config.yaml
n_layer: 13
d_model: 192
n_head: 6
n_kv_head: 6
head_dim: 32
d_mlp: 512
vocab_size: 4096
activation: "geglu"
norm: "layernorm"
norm_place: "pre"
norm_eps: 1e-06
positions: "learned"
qk_norm: true
attn_scale: 0.177
bias: "all"
tie_embeddings: true
parallel_block: false
init: "normal"
init_std_qkv: 0.0604
init_std_o: 0.0118
init_std_up: 0.0604
init_std_down: 0.00725
optimizer: "muon"
lr: 0.0123
lr_mult_qkv: 0.7
lr_mult_down: 1.5
beta1: 0.95
lr_head: 0.00692
grad_clip: 1.0
warmup_steps: 0
schedule: "wsd"
decay_fraction: 0.578
decay_shape: "linear"
final_lr_fraction: 0.0
batch_tokens: 32768
seq_len: 256
doc_mask: false
train_tokens: 363800000
steps: 11103
dataset: "wikipedia_en"
MLP neurons of a small language model. Each row is named by its layer, matrix (gate and up: input weights) and neuron, and shows model dimensions 32-159. Each number is 50 + 15 x the weight over its row's rms, rounded and kept within 0 to 99. A neuron's up and down rows have the sign that makes its largest values positive.
Before each neuron's rows, "fires in" lists the words (lower case) most often at its 100 highest values on Wikipedia text that the model never trained on; "fires on" lists the tokens most often at its 100 highest values on Wikipedia text that the model never trained on.

fires in: "for", "forward", "former", "forced", "forests"
fires on: " for", " For", "ant", "for"
L8.gate75:47 39 43 61 64 54 72 44 56 28 42 63 10 74 38 46 69 50 47 34 67 82 40 49 56 46 32 54 81 52 60 69 43 74 41 59 32 56 58 26 67 56 45 38 38 64 21 63 58 43 70 81 48 48 35 29 51 72 65 32 37 71 39 32 57 62 58 48 36 42 42 30 47 49 44 73 60 56 43 42 57 44 37 57 66 76 23 22 61 50 57 66 93 67 55 84 51 32 41 45 50 61 42 49 46 42 64 48 57 41 53 49 46 61 67 35 49 50 54 25 35 37 46 57 85 55 43 59
L8.up75:61 85 50 63 56 65 32 39 47 52 28 65 55 65 78 35 80 55 65 45 60 48 35 59 62 65 23 38 38 33 45 54 61 50 38 94 34 20 61 36 04 36 23 30 67 37 57 56 29 56 58 64 44 38 51 53 47 45 42 70 64 66 26 40 53 84 50 63 34 57 54 49 40 65 39 57 43 74 52 61 55 35 49 32 67 39 33 49 50 48 48 35 28 52 49 56 34 37 47 78 39 33 60 74 54 55 50 17 53 34 29 55 48 48 46 69 25 51 49 33 48 49 31 56 64 61 60 48

fires in: "to", "in", "on"
fires on: " in", " to", " on"
L5.gate439:42 64 44 79 52 51 31 22 41 38 55 36 38 71 57 65 48 64 44 41 29 25 35 91 59 33 56 43 47 69 62 41 63 40 41 28 43 69 81 40 62 74 42 68 71 55 51 43 52 59 49 54 46 61 56 53 56 55 26 56 59 41 75 47 16 25 74 50 55 56 64 46 40 49 38 47 51 62 54 60 58 63 80 48 44 58 31 54 46 21 50 25 22 75 40 51 46 52 56 69 45 74 57 55 42 55 55 58 30 45 63 64 43 46 44 21 31 40 63 42 49 55 69 48 51 83 54 59
L5.up439:22 59 39 65 61 37 14 75 49 73 73 65 72 80 56 48 59 52 27 50 32 66 24 58 13 41 41 50 56 53 57 58 45 55 84 51 71 52 61 49 43 46 43 53 73 59 47 74 53 62 52 20 43 58 64 52 63 46 35 72 40 71 46 23 42 45 66 50 60 55 26 45 52 52 43 62 40 51 53 50 55 65 57 42 72 45 40 46 49 40 59 74 59 41 53 82 61 63 77 32 20 63 66 75 42 33 75 41 38 51 44 42 39 64 44 38 41 29 37 32 40 52 67 44 63 62 72 48

fires in: "on", "of", "at", "for"
fires on: " on", " of", " at", " for", " from", " and"
L10.gate137:27 51 71 61 50 41 71 54 38 28 58 46 54 69 74 57 93 27 77 55 67 61 60 53 35 30 54 41 52 54 48 43 67 52 47 44 43 66 61 21 57 60 42 28 33 25 27 53 76 53 62 45 55 52 79 60 31 54 68 51 75 36 42 56 38 54 59 65 49 41 58 32 47 16 10 29 54 69 23 74 38 69 61 50 29 27 43 60 67 20 64 52 51 29 48 66 57 77 71 52 65 45 26 54 53 49 56 50 61 48 57 52 48 48 45 42 50 51 90 39 59 59 56 54 72 58 48 50
L10.up137:63 62 28 55 56 69 52 43 38 43 67 80 53 50 51 67 73 42 47 31 34 43 50 62 36 49 53 75 40 76 26 36 47 43 44 51 29 75 56 72 61 45 33 65 49 19 12 31 52 73 72 24 47 68 51 46 35 37 61 81 63 48 49 67 78 58 53 31 51 52 58 39 52 55 44 43 40 49 52 53 41 48 58 57 45 50 64 52 82 56 51 54 53 75 26 54 40 56 49 52 67 45 45 41 59 33 48 28 55 39 50 48 34 59 48 54 75 47 52 53 58 49 68 56 44 38 33 30

fires in: "as", "from", "to", "appointed", "of"
fires on: " as", " from", " to", " appointed", " of"
L6.gate294:41 57 71 48 50 35 61 51 74 30 57 75 28 56 51 44 31 48 42 64 48 44 69 48 26 51 71 47 62 73 30 53 34 67 34 53 58 40 41 38 56 31 42 27 60 43 57 38 46 40 45 21 54 32 63 15 36 51 68 68 60 42 62 52 55 40 56 66 42 53 50 67 57 28 54 44 32 43 43 46 54 64 48 50 40 63 75 45 67 68 26 51 61 47 31 48 52 59 87 65 43 24 38 75 28 41 42 47 22 58 41 31 66 43 28 66 34 60 69 72 53 51 64 65 22 16 25 49
L6.up294:36 53 39 60 57 36 64 63 61 48 47 61 56 56 55 43 36 54 34 48 49 33 61 63 80 53 63 61 44 66 35 70 47 58 23 48 28 49 45 66 55 67 32 40 67 56 44 50 28 29 32 45 37 32 29 45 44 48 63 47 59 29 51 50 10 65 52 39 54 81 39 33 45 43 91 43 32 76 49 43 37 53 26 49 50 51 60 69 71 38 64 49 64 42 74 36 37 53 80 57 58 36 67 80 40 67 53 52 69 65 63 32 94 54 41 52 49 62 57 52 62 40 41 43 52 33 77 44

fires in: "and", "or", "of"
fires on: " and", " or", " of"
L6.gate186:38 57 60 58 55 56 30 64 11 55 54 41 30 50 74 63 53 55 51 84 19 69 64 40 23 50 36 37 48 76 52 45 46 41 48 45 63 34 78 60 50 65 45 54 50 62 29 50 33 30 41 42 82 46 34 71 45 65 17 35 27 36 41 69 43 27 52 65 39 35 42 44 67 42 53 45 33 54 72 59 58 32 45 50 28 21 41 56 53 31 51 34 80 73 28 59 36 84 58 81 53 52 67 49 34 48 26 57 41 65 38 41 55 67 48 61 66 71 66 24 81 62 58 53 43 29 60 50
L6.up186:47 43 53 43 58 40 47 40 39 36 33 68 46 34 66 63 62 51 68 51 29 58 32 40 34 43 30 45 64 24 44 39 72 42 23 71 58 62 68 53 44 52 67 52 70 61 37 24 37 66 47 63 73 68 51 67 69 88 40 41 52 67 34 49 35 73 50 37 42 52 70 48 59 26 36 38 53 45 48 31 39 34 30 35 22 62 40 80 62 42 40 51 64 90 33 61 43 74 35 71 56 75 39 56 48 50 41 65 73 29 54 70 50 50 41 43 74 31 53 26 69 46 47 49 81 78 44 53

fires in: "by", "for", "as", "from"
fires on: " by", " for", " as", " from"
L4.gate234:33 15 32 40 52 55 68 47 54 37 33 67 62 70 37 50 85 51 56 29 61 53 59 75 53 31 46 72 61 66 17 43 58 39 71 35 25 34 51 38 55 28 46 57 40 49 10 61 59 59 53 63 45 56 42 26 44 28 61 44 68 48 33 45 34 38 52 58 51 54 48 33 49 68 35 17 53 63 62 59 64 52 38 55 62 76 57 70 69 54 51 50 73 50 58 58 66 45 57 42 41 39 50 56 13 54 71 58 59 32 33 57 53 74 21 53 21 46 67 32 67 34 54 48 76 47 45 42
L4.up234:82 60 45 29 54 41 31 45 52 05 58 60 37 62 54 66 72 57 51 60 60 53 38 49 48 60 53 60 60 50 51 42 63 54 38 34 45 62 46 51 53 38 42 37 84 47 50 45 57 37 68 75 43 77 29 89 55 25 29 29 70 35 41 43 50 33 80 52 41 57 53 38 14 63 16 75 57 47 50 32 47 44 24 58 26 43 65 41 50 53 58 64 58 39 51 51 43 41 73 30 70 55 54 52 33 65 76 57 05 55 74 58 20 34 35 41 64 29 43 56 67 48 73 63 25 67 62 57

fires in: "was", "which", "been", "were", "and"
fires on: " was", " which", " been", " were", " and"
L6.gate8:54 73 50 55 49 69 70 44 54 69 33 37 33 31 59 29 18 37 50 40 30 52 45 44 74 29 48 46 57 35 61 03 52 39 45 52 53 42 35 43 61 44 53 29 50 38 44 36 61 60 57 46 83 41 37 57 50 36 55 56 54 60 50 54 35 37 38 88 39 70 47 61 59 22 44 59 53 40 63 62 73 40 51 52 41 47 48 24 49 80 52 30 52 81 78 52 23 36 37 35 37 54 39 42 45 43 85 38 91 41 69 56 31 37 24 35 70 34 62 49 39 36 66 40 56 53 39 74
L6.up8:67 68 52 64 58 43 44 69 40 54 67 34 36 83 28 54 52 64 59 62 48 46 46 53 59 42 73 39 40 44 46 38 22 54 52 58 44 47 60 45 60 42 91 31 31 55 75 47 50 43 45 31 56 75 52 65 40 42 33 41 33 67 77 41 59 72 70 52 38 65 14 63 40 33 53 53 49 37 49 39 54 42 52 62 53 69 46 52 38 60 49 45 75 41 67 52 68 16 25 59 40 38 44 45 24 65 30 49 33 65 60 61 63 61 61 40 50 38 44 16 66 54 82 72 42 63 38 58

fires in: "of", "operating"
fires on: " of", "ating", "ation", "ative"
L4.gate494:42 35 33 21 21 27 39 57 46 59 64 51 57 53 63 54 39 62 27 62 37 51 14 28 46 43 47 43 57 71 40 42 34 26 33 43 27 82 29 73 69 71 50 60 62 68 36 57 79 13 34 51 58 71 30 39 43 82 62 40 52 51 41 43 65 33 58 67 49 20 48 31 39 71 66 46 42 66 57 51 33 56 55 64 40 55 51 59 61 65 46 50 43 72 45 75 48 62 52 37 64 50 62 56 55 69 48 59 44 13 62 48 59 32 69 26 71 42 75 62 48 39 52 46 46 51 31 67
L4.up494:38 30 40 55 59 66 66 56 64 52 40 57 34 65 82 43 58 60 58 41 70 36 23 76 11 45 25 47 49 39 65 49 63 22 35 44 56 82 68 62 40 69 74 55 66 37 65 23 39 79 57 75 57 38 61 58 50 58 74 56 49 42 59 32 52 41 44 62 40 38 46 63 52 22 71 63 31 29 53 79 51 47 49 37 27 34 46 64 62 56 51 57 59 55 37 30 32 68 39 69 47 31 73 53 59 33 62 77 56 38 51 75 66 47 61 67 33 18 36 40 55 35 37 40 59 35 74 25

fires in: "the", "following", "two"
fires on: " The", " the", "The", " following"
L10.gate249:46 39 52 42 63 76 53 57 59 83 28 37 38 71 60 38 43 62 56 46 40 69 27 70 39 27 61 51 55 61 57 58 57 22 24 46 41 72 64 68 46 71 59 58 60 63 63 52 36 58 43 40 21 30 36 32 53 52 48 58 51 27 52 42 72 53 63 52 49 16 72 51 39 76 39 45 53 49 46 68 39 74 29 31 74 65 58 38 58 70 61 48 44 56 52 55 46 51 59 56 47 60 41 56 55 40 68 29 38 00 66 47 72 54 48 56 57 41 67 63 45 56 40 30 36 50 38 28
L10.up249:63 67 48 23 37 52 53 55 52 52 85 44 41 43 53 58 64 64 62 36 43 50 86 52 65 57 64 51 67 56 62 41 59 46 67 47 58 38 39 67 50 73 59 53 56 87 69 11 50 11 52 57 73 23 67 57 45 51 49 23 65 51 55 37 66 20 59 55 53 38 50 61 81 82 26 52 29 35 51 62 28 51 64 44 20 64 48 66 60 42 29 56 60 35 47 63 51 67 56 51 52 32 44 54 43 53 87 36 54 60 72 41 35 46 48 73 49 46 79 51 89 57 40 78 43 69 47 51

fires in: "is", "was", "a", "suburb"
fires on: " is", " sub", " was", " a", " term"
L3.gate349:40 29 60 62 52 82 47 44 35 43 47 52 52 36 32 47 68 38 29 46 54 39 66 28 85 19 48 41 68 66 36 29 58 61 62 69 48 68 70 51 37 32 63 29 55 56 55 35 51 66 60 75 39 84 53 41 79 35 75 49 57 69 33 39 43 64 42 35 34 40 54 63 65 39 36 84 51 57 20 59 97 49 43 53 36 63 67 47 43 27 36 27 45 25 61 47 40 44 61 41 38 44 44 45 49 74 52 57 42 75 56 54 64 16 70 60 43 32 61 60 54 70 45 60 45 31 41 13
L3.up349:65 47 61 48 32 28 71 68 36 53 32 69 43 56 38 34 73 38 44 37 44 37 75 46 75 63 37 61 82 55 49 37 40 45 73 34 46 47 25 25 54 52 23 61 37 43 64 37 45 53 58 64 72 53 17 41 42 33 49 48 59 35 64 72 61 52 62 47 46 52 41 66 58 23 36 57 69 43 49 40 43 49 43 70 21 36 38 41 48 49 51 50 68 31 61 45 29 35 27 49 70 66 10 55 50 59 51 48 52 67 71 37 46 51 45 50 43 51 91 43 58 50 28 34 59 24 34 84

fires in: "of", "other", "emirates", "were"
fires on: " of", " other", "ir", "ud"
L6.gate142:65 48 54 27 54 51 56 32 18 35 53 53 48 73 48 22 80 28 83 69 33 83 46 47 37 35 70 49 61 55 44 40 46 37 67 76 37 29 59 24 20 54 44 48 78 54 38 71 40 49 62 61 31 53 69 59 51 52 52 39 19 46 29 61 31 46 66 57 29 47 43 78 71 53 41 51 38 74 75 50 24 53 37 61 47 56 57 42 42 40 32 44 59 62 65 45 61 70 72 52 24 59 57 30 58 35 60 47 38 49 76 33 26 47 38 44 58 57 57 44 59 33 57 40 44 26 47 52
L6.up142:37 56 71 44 72 25 51 42 50 59 59 61 70 58 56 40 55 81 65 23 55 60 48 07 46 37 62 55 61 46 36 51 18 62 66 22 42 48 35 38 48 66 47 71 53 36 51 41 31 10 82 49 19 45 59 36 60 35 26 62 59 42 48 54 65 66 63 62 49 55 65 69 50 65 23 37 61 45 47 61 52 25 40 48 16 39 48 76 64 61 34 45 62 59 45 53 61 67 62 52 76 50 54 45 37 53 55 51 62 76 46 70 23 25 51 52 63 47 56 41 32 61 55 65 41 48 42 51

fires in: "to", "would"
fires on: " to", " would"
L3.gate43:56 65 59 55 39 56 42 32 62 54 55 56 38 73 68 42 59 59 81 59 71 36 38 47 61 55 56 41 41 44 52 63 49 37 42 58 21 61 58 53 51 55 29 35 37 49 31 60 83 60 52 47 27 64 52 49 44 76 72 64 47 24 68 59 16 50 35 43 74 58 58 75 56 69 22 48 20 35 45 68 58 55 53 42 56 66 23 44 65 36 53 34 19 60 46 46 24 49 68 70 39 19 49 74 43 48 49 33 58 62 67 56 64 51 77 28 43 63 23 29 35 51 65 73 53 50 65 54
L3.up43:71 51 70 07 40 37 60 60 56 37 43 40 23 57 40 66 54 54 55 65 31 42 47 62 46 28 72 53 55 73 67 58 49 43 36 25 06 62 59 74 30 31 52 74 53 74 65 49 49 65 15 41 49 39 68 40 53 39 36 35 33 51 55 26 56 49 47 58 67 50 35 43 57 43 49 65 51 42 50 48 29 57 59 52 43 52 70 46 82 43 46 49 63 62 36 63 63 13 40 53 34 61 52 56 20 58 49 40 47 53 82 41 40 72 31 43 39 45 17 75 62 51 67 60 28 26 36 60

fires in: "for", "forced"
fires on: " for"
L3.gate501:52 79 59 74 66 51 60 39 37 70 45 30 58 89 20 40 40 63 69 51 53 82 45 67 56 58 44 35 37 56 60 64 38 58 54 36 55 49 38 49 67 53 70 29 60 49 58 51 31 56 47 67 73 44 33 54 43 71 29 72 73 63 43 40 16 52 59 51 35 62 70 40 67 61 45 56 32 58 63 60 52 59 51 40 42 21 38 44 52 69 58 39 74 54 43 70 65 52 47 56 35 30 70 73 40 35 26 72 51 58 59 58 43 63 53 56 64 45 51 41 71 50 62 51 38 88 06 48
L3.up501:60 45 42 57 58 77 53 68 59 58 50 50 54 40 72 67 45 25 52 59 62 59 43 43 63 17 44 61 45 30 60 60 34 50 67 63 21 50 58 85 32 49 65 55 47 36 50 47 54 62 33 41 51 55 50 35 67 54 13 55 48 80 44 51 55 51 35 49 67 37 60 39 35 26 50 38 41 34 24 29 67 59 31 54 31 38 70 31 60 32 71 55 60 66 57 65 84 27 61 73 71 28 71 48 47 74 62 41 77 62 61 60 62 45 34 35 63 44 55 39 31 37 55 59 22 35 48 39

fires in: "each", "to", "some", "every", "and"
fires on: " each", " to", " every", " some", " any", " and"
L3.gate450:53 55 56 39 46 51 44 64 39 80 50 52 37 63 48 79 40 56 63 39 35 62 39 57 53 69 57 62 29 77 32 61 54 30 50 25 40 69 74 63 54 79 49 60 54 53 40 35 69 54 39 60 61 52 48 33 35 80 56 20 56 25 35 59 18 75 63 40 66 51 53 51 56 75 44 67 66 50 54 48 36 46 37 42 46 35 43 52 60 70 36 56 62 68 58 61 46 51 41 41 55 37 85 66 38 26 45 62 35 16 54 54 41 97 35 37 69 32 49 60 57 61 52 60 49 54 80 47
L3.up450:51 70 41 72 21 62 48 60 55 60 55 65 36 81 40 62 62 27 65 49 17 15 57 45 79 40 54 34 34 59 42 54 53 50 24 29 29 65 64 56 33 49 68 61 18 42 43 46 87 57 57 67 54 40 45 40 34 60 60 56 57 30 49 38 27 38 43 48 69 54 48 41 50 63 45 57 68 56 45 48 28 35 38 44 40 66 69 23 53 45 37 65 46 54 53 50 26 53 55 46 58 58 37 51 64 40 39 44 44 47 56 92 49 64 71 35 43 62 67 49 64 61 36 44 55 49 45 53

fires in: "be", "been", "was", "not", "were", "originally"
fires on: " be", " been", " was", " not", " were", " originally"
L5.gate341:15 32 34 28 57 50 57 52 77 50 60 69 68 74 51 25 63 52 58 75 37 43 42 51 33 47 50 29 73 45 77 36 31 34 64 52 40 38 33 26 47 58 47 53 40 48 54 30 52 38 50 40 76 52 25 36 67 39 47 68 73 50 55 45 52 70 66 48 35 42 38 48 52 80 50 65 57 49 63 68 37 56 54 71 39 38 41 29 51 74 68 43 68 54 57 21 34 74 59 49 40 42 73 32 44 34 62 46 32 64 22 69 48 66 64 65 21 37 47 48 60 52 54 29 35 81 21 89
L5.up341:66 66 40 71 50 76 34 64 34 49 26 22 67 43 38 47 33 61 80 24 64 34 55 48 50 68 37 33 50 41 60 58 55 60 48 48 71 57 47 34 42 81 43 69 64 64 53 57 25 34 30 38 48 73 14 45 62 37 44 49 53 38 62 44 35 55 67 53 65 24 23 52 60 62 51 76 35 60 24 40 51 41 67 22 55 48 54 41 40 46 36 58 35 36 48 64 19 20 32 45 77 63 67 61 41 48 40 31 63 54 34 69 65 58 39 61 58 42 57 58 51 57 24 70 48 49 58 61

fires in: "the"
fires on: " the", " The"
L10.gate50:41 85 59 62 71 76 53 41 19 56 46 98 51 81 56 58 52 30 66 45 37 61 36 75 47 58 44 12 51 45 47 35 46 51 46 25 61 51 55 46 54 49 62 33 54 68 56 35 39 63 47 28 38 40 58 55 47 44 79 43 75 45 43 74 55 36 54 80 69 60 41 46 44 53 37 33 56 41 53 41 36 59 34 50 64 58 43 53 51 54 48 53 60 50 44 77 46 75 53 61 72 37 78 52 49 51 41 46 50 51 36 42 76 64 41 54 33 54 59 65 43 51 54 58 59 42 50 38
L10.up50:27 44 72 53 55 85 50 39 57 40 59 52 30 75 48 40 49 48 53 47 64 52 37 71 40 44 73 40 48 42 55 64 36 47 74 87 53 83 74 48 43 68 75 50 69 59 59 59 68 64 39 42 47 39 38 35 59 84 57 34 33 49 40 40 42 41 68 94 43 40 54 52 65 48 33 27 37 45 40 45 32 81 47 50 67 43 71 82 58 32 39 60 51 23 39 30 66 40 54 59 51 55 35 43 28 76 43 43 61 60 74 28 65 44 63 49 35 41 37 72 61 58 49 41 24 61 47 47

fires in: "from", "the", "in", "minister", "division", "at"
fires on: " from", " the", " in", " to", " Minister"
L3.gate439:13 40 59 46 54 76 44 53 65 35 48 93 49 50 61 48 29 41 40 46 42 39 19 55 53 50 72 43 32 53 40 21 73 22 42 40 75 35 69 64 53 45 55 64 55 63 60 35 62 39 18 61 73 42 55 62 38 55 55 40 54 44 57 17 23 76 55 33 52 00 34 49 53 62 70 56 52 65 46 42 71 64 86 30 39 56 51 47 40 34 82 48 36 30 48 61 34 36 83 50 25 74 79 57 63 45 52 55 60 47 50 50 47 72 63 37 40 58 55 54 46 46 55 26 62 50 63 36
L3.up439:23 62 56 48 59 75 40 72 44 48 49 55 50 48 43 57 37 58 24 82 54 31 33 79 45 65 41 70 61 46 20 28 63 45 63 77 26 47 59 57 65 37 44 37 51 59 61 59 58 61 19 58 53 35 37 55 44 50 55 49 62 54 58 40 50 73 65 56 27 24 10 86 56 39 33 70 44 55 84 82 60 29 54 48 61 70 54 64 45 44 55 61 18 42 46 44 42 60 78 54 42 42 54 55 64 42 28 47 47 43 67 67 50 53 34 35 56 69 43 61 44 23 80 45 48 52 28 34

fires in: "to", "him", "as", "them", "themselves", "follows"
fires on: " to", " them", " him", " as", " sugg", "ves"
L3.gate147:45 55 58 63 57 68 62 32 50 23 33 27 68 33 52 43 58 56 38 59 42 34 41 22 56 54 41 57 77 72 45 04 51 34 52 74 74 43 47 47 75 29 62 32 31 56 43 42 38 43 43 54 35 64 42 71 25 49 78 55 65 71 35 66 41 61 49 64 60 48 45 17 43 59 28 73 68 43 41 64 51 49 67 58 59 63 74 52 71 59 59 45 33 39 75 41 46 62 70 26 62 53 60 55 27 33 74 37 51 50 43 36 52 28 62 41 51 59 43 13 56 66 54 51 46 50 89 68
L3.up147:62 58 69 67 68 69 41 41 57 26 39 60 36 50 55 44 38 53 52 48 65 44 69 46 63 56 61 60 75 43 37 34 27 55 34 83 49 76 61 35 40 81 33 46 62 29 58 42 52 50 63 38 31 39 52 67 90 73 67 36 50 61 44 50 21 59 46 46 60 55 50 60 52 40 10 42 49 44 64 52 39 40 37 67 46 68 35 23 55 76 53 66 23 60 43 67 37 48 32 61 43 37 35 43 44 72 45 16 65 53 75 12 25 34 61 31 47 44 24 42 47 34 53 45 58 62 44 52

fires in: "us", "been", "was", "by", "coogee"
fires on: " US", " been", " was", " by", "ge"
L4.gate325:35 55 61 59 35 66 74 43 76 77 59 47 39 46 39 25 50 23 78 59 36 37 55 51 49 35 43 52 64 76 57 28 37 60 81 75 34 58 49 48 50 29 52 49 47 58 43 48 65 23 53 64 61 84 30 17 64 58 33 40 45 62 35 37 51 74 58 63 62 46 62 50 30 71 20 35 60 52 44 56 51 55 59 45 44 58 38 45 49 52 48 60 67 55 58 55 41 53 07 47 35 43 62 39 42 72 43 36 46 48 63 42 73 61 40 68 47 36 47 42 66 58 42 55 27 57 56 69
L4.up325:61 63 47 76 61 50 70 65 55 70 37 34 69 56 49 34 61 46 75 38 40 65 68 33 71 57 76 61 19 51 50 51 60 50 53 61 34 28 44 65 53 33 70 44 52 67 11 44 82 50 41 50 71 66 41 57 59 63 36 68 42 35 55 30 75 50 38 50 50 29 54 51 68 50 40 85 29 49 41 23 51 35 36 71 59 67 47 48 58 33 42 60 66 48 69 46 59 48 26 76 80 30 54 31 39 59 31 57 29 55 36 63 47 38 26 33 39 37 34 38 49 23 51 75 85 25 49 52

fires in: "league", "united", "cup", "century"
fires on: " League", " United", " Cup", " century", " Ret"
L5.gate274:68 81 39 38 28 45 63 51 57 49 62 57 67 48 76 34 61 63 44 61 45 46 53 52 80 80 28 39 37 85 51 47 57 50 56 62 57 72 39 33 47 42 50 48 39 63 50 61 26 44 50 57 61 17 40 58 23 11 60 61 74 18 65 52 30 51 46 58 51 56 24 63 60 52 58 64 56 19 59 69 56 47 55 33 53 39 35 49 44 33 50 35 47 39 64 43 52 50 64 20 34 63 12 69 39 59 50 53 43 46 42 47 43 63 57 27 20 26 49 54 35 42 38 44 51 64 66 57
L5.up274:88 52 40 40 34 30 58 45 58 67 51 59 30 58 59 49 35 45 39 73 51 55 42 65 63 30 42 64 47 59 81 59 42 64 72 62 33 23 45 61 39 43 46 21 58 72 47 46 39 57 36 49 67 58 59 43 56 37 49 26 39 59 46 64 79 55 50 48 54 30 41 58 79 74 40 37 37 77 22 54 45 52 38 48 34 59 56 46 52 37 62 64 45 35 31 45 89 53 22 56 69 81 51 74 55 67 48 44 39 76 57 71 58 54 55 35 45 55 52 58 13 23 70 43 28 43 58 39

fires in: "4", "5", "three", "six", "four", "five"
fires on: "4", "5", " six", " three", " four", " five"
L4.gate299:00 48 59 31 43 47 75 49 78 81 23 57 55 83 55 62 09 43 48 36 65 86 33 06 52 41 72 49 48 54 37 61 54 37 43 79 46 40 26 68 45 40 50 56 56 67 53 70 24 30 38 59 49 57 50 42 40 37 59 25 41 30 43 40 83 81 54 46 43 51 50 66 74 43 57 44 63 35 48 44 39 59 35 31 26 55 54 57 62 74 36 34 50 81 57 61 35 55 48 62 51 41 49 82 35 20 43 62 52 43 89 58 37 45 36 57 49 55 44 66 52 58 68 66 49 61 57 50
L4.up299:37 46 53 55 66 56 42 68 41 41 41 39 47 59 38 56 31 42 42 74 41 32 47 39 24 63 48 43 55 36 61 30 62 43 61 53 45 53 39 41 70 49 66 60 61 43 62 49 74 29 40 33 67 61 73 60 25 51 47 48 10 76 64 18 37 57 16 54 85 44 37 32 37 44 48 38 61 58 41 42 71 47 68 36 55 68 58 67 65 24 52 31 52 31 54 25 65 47 34 36 47 27 62 64 51 38 83 66 43 64 76 62 58 41 48 63 72 67 58 60 66 57 58 58 27 40 62 54

fires in: "of", "medicine", "palestine", "from", "at"
fires on: " of", "ine", " from", " at"
L3.gate86:58 44 81 58 67 46 77 43 51 35 56 52 75 56 28 52 40 59 29 47 33 33 35 29 22 53 37 57 23 41 99 53 57 47 49 62 39 70 76 30 72 58 52 23 57 37 45 67 49 50 57 26 65 52 40 34 48 68 61 53 51 33 40 23 29 57 20 46 70 46 39 64 39 31 56 57 85 28 44 33 63 55 61 45 63 70 76 49 49 48 44 43 44 24 53 82 63 58 66 37 50 24 44 79 38 41 07 36 36 54 75 62 73 62 78 72 73 55 56 62 56 43 38 52 50 33 31 58
L3.up86:43 46 44 37 56 58 61 57 48 45 31 69 45 58 39 28 62 38 57 46 39 41 45 46 44 40 73 54 48 62 58 41 16 73 50 75 51 53 44 40 17 72 50 35 82 47 73 66 40 50 38 63 39 66 85 31 33 40 60 78 49 84 61 57 27 31 50 50 46 52 45 43 62 39 56 28 50 27 46 31 33 57 51 26 54 62 68 61 64 27 51 11 38 23 60 69 78 63 47 32 61 33 36 54 38 47 38 51 67 37 58 49 28 40 38 68 71 55 64 41 23 53 35 33 57 67 41 43

fires in: "after", "as", "until", "before", "would"
fires on: " after", " as", " until", " before", " would", " well"
L4.gate110:48 40 47 55 55 45 45 35 20 80 48 54 49 39 36 40 80 50 53 60 45 63 43 34 75 65 40 47 27 19 64 66 47 33 51 17 45 26 52 63 39 66 34 48 63 71 21 61 36 38 60 51 45 45 39 28 28 31 44 62 59 51 46 75 45 30 34 63 48 08 46 58 78 27 57 68 46 42 53 59 42 54 49 49 48 32 37 25 35 55 31 31 83 53 62 63 53 65 60 59 33 21 63 29 58 74 77 64 38 36 58 49 39 69 76 51 57 59 55 50 64 88 43 36 43 64 58 64
L4.up110:54 48 42 17 72 81 53 58 25 35 44 49 61 67 45 71 49 44 40 42 68 85 55 51 39 67 62 43 46 64 65 68 62 58 68 57 33 39 36 47 31 46 26 44 57 55 27 46 57 48 45 37 43 56 28 54 62 18 52 54 47 55 47 47 38 39 47 44 69 48 63 56 45 72 46 17 19 52 42 89 39 77 75 57 63 71 45 66 42 55 65 46 80 40 62 43 59 42 53 41 20 47 44 82 12 66 40 15 58 27 47 27 42 60 47 49 52 47 28 52 44 74 95 45 37 39 35 55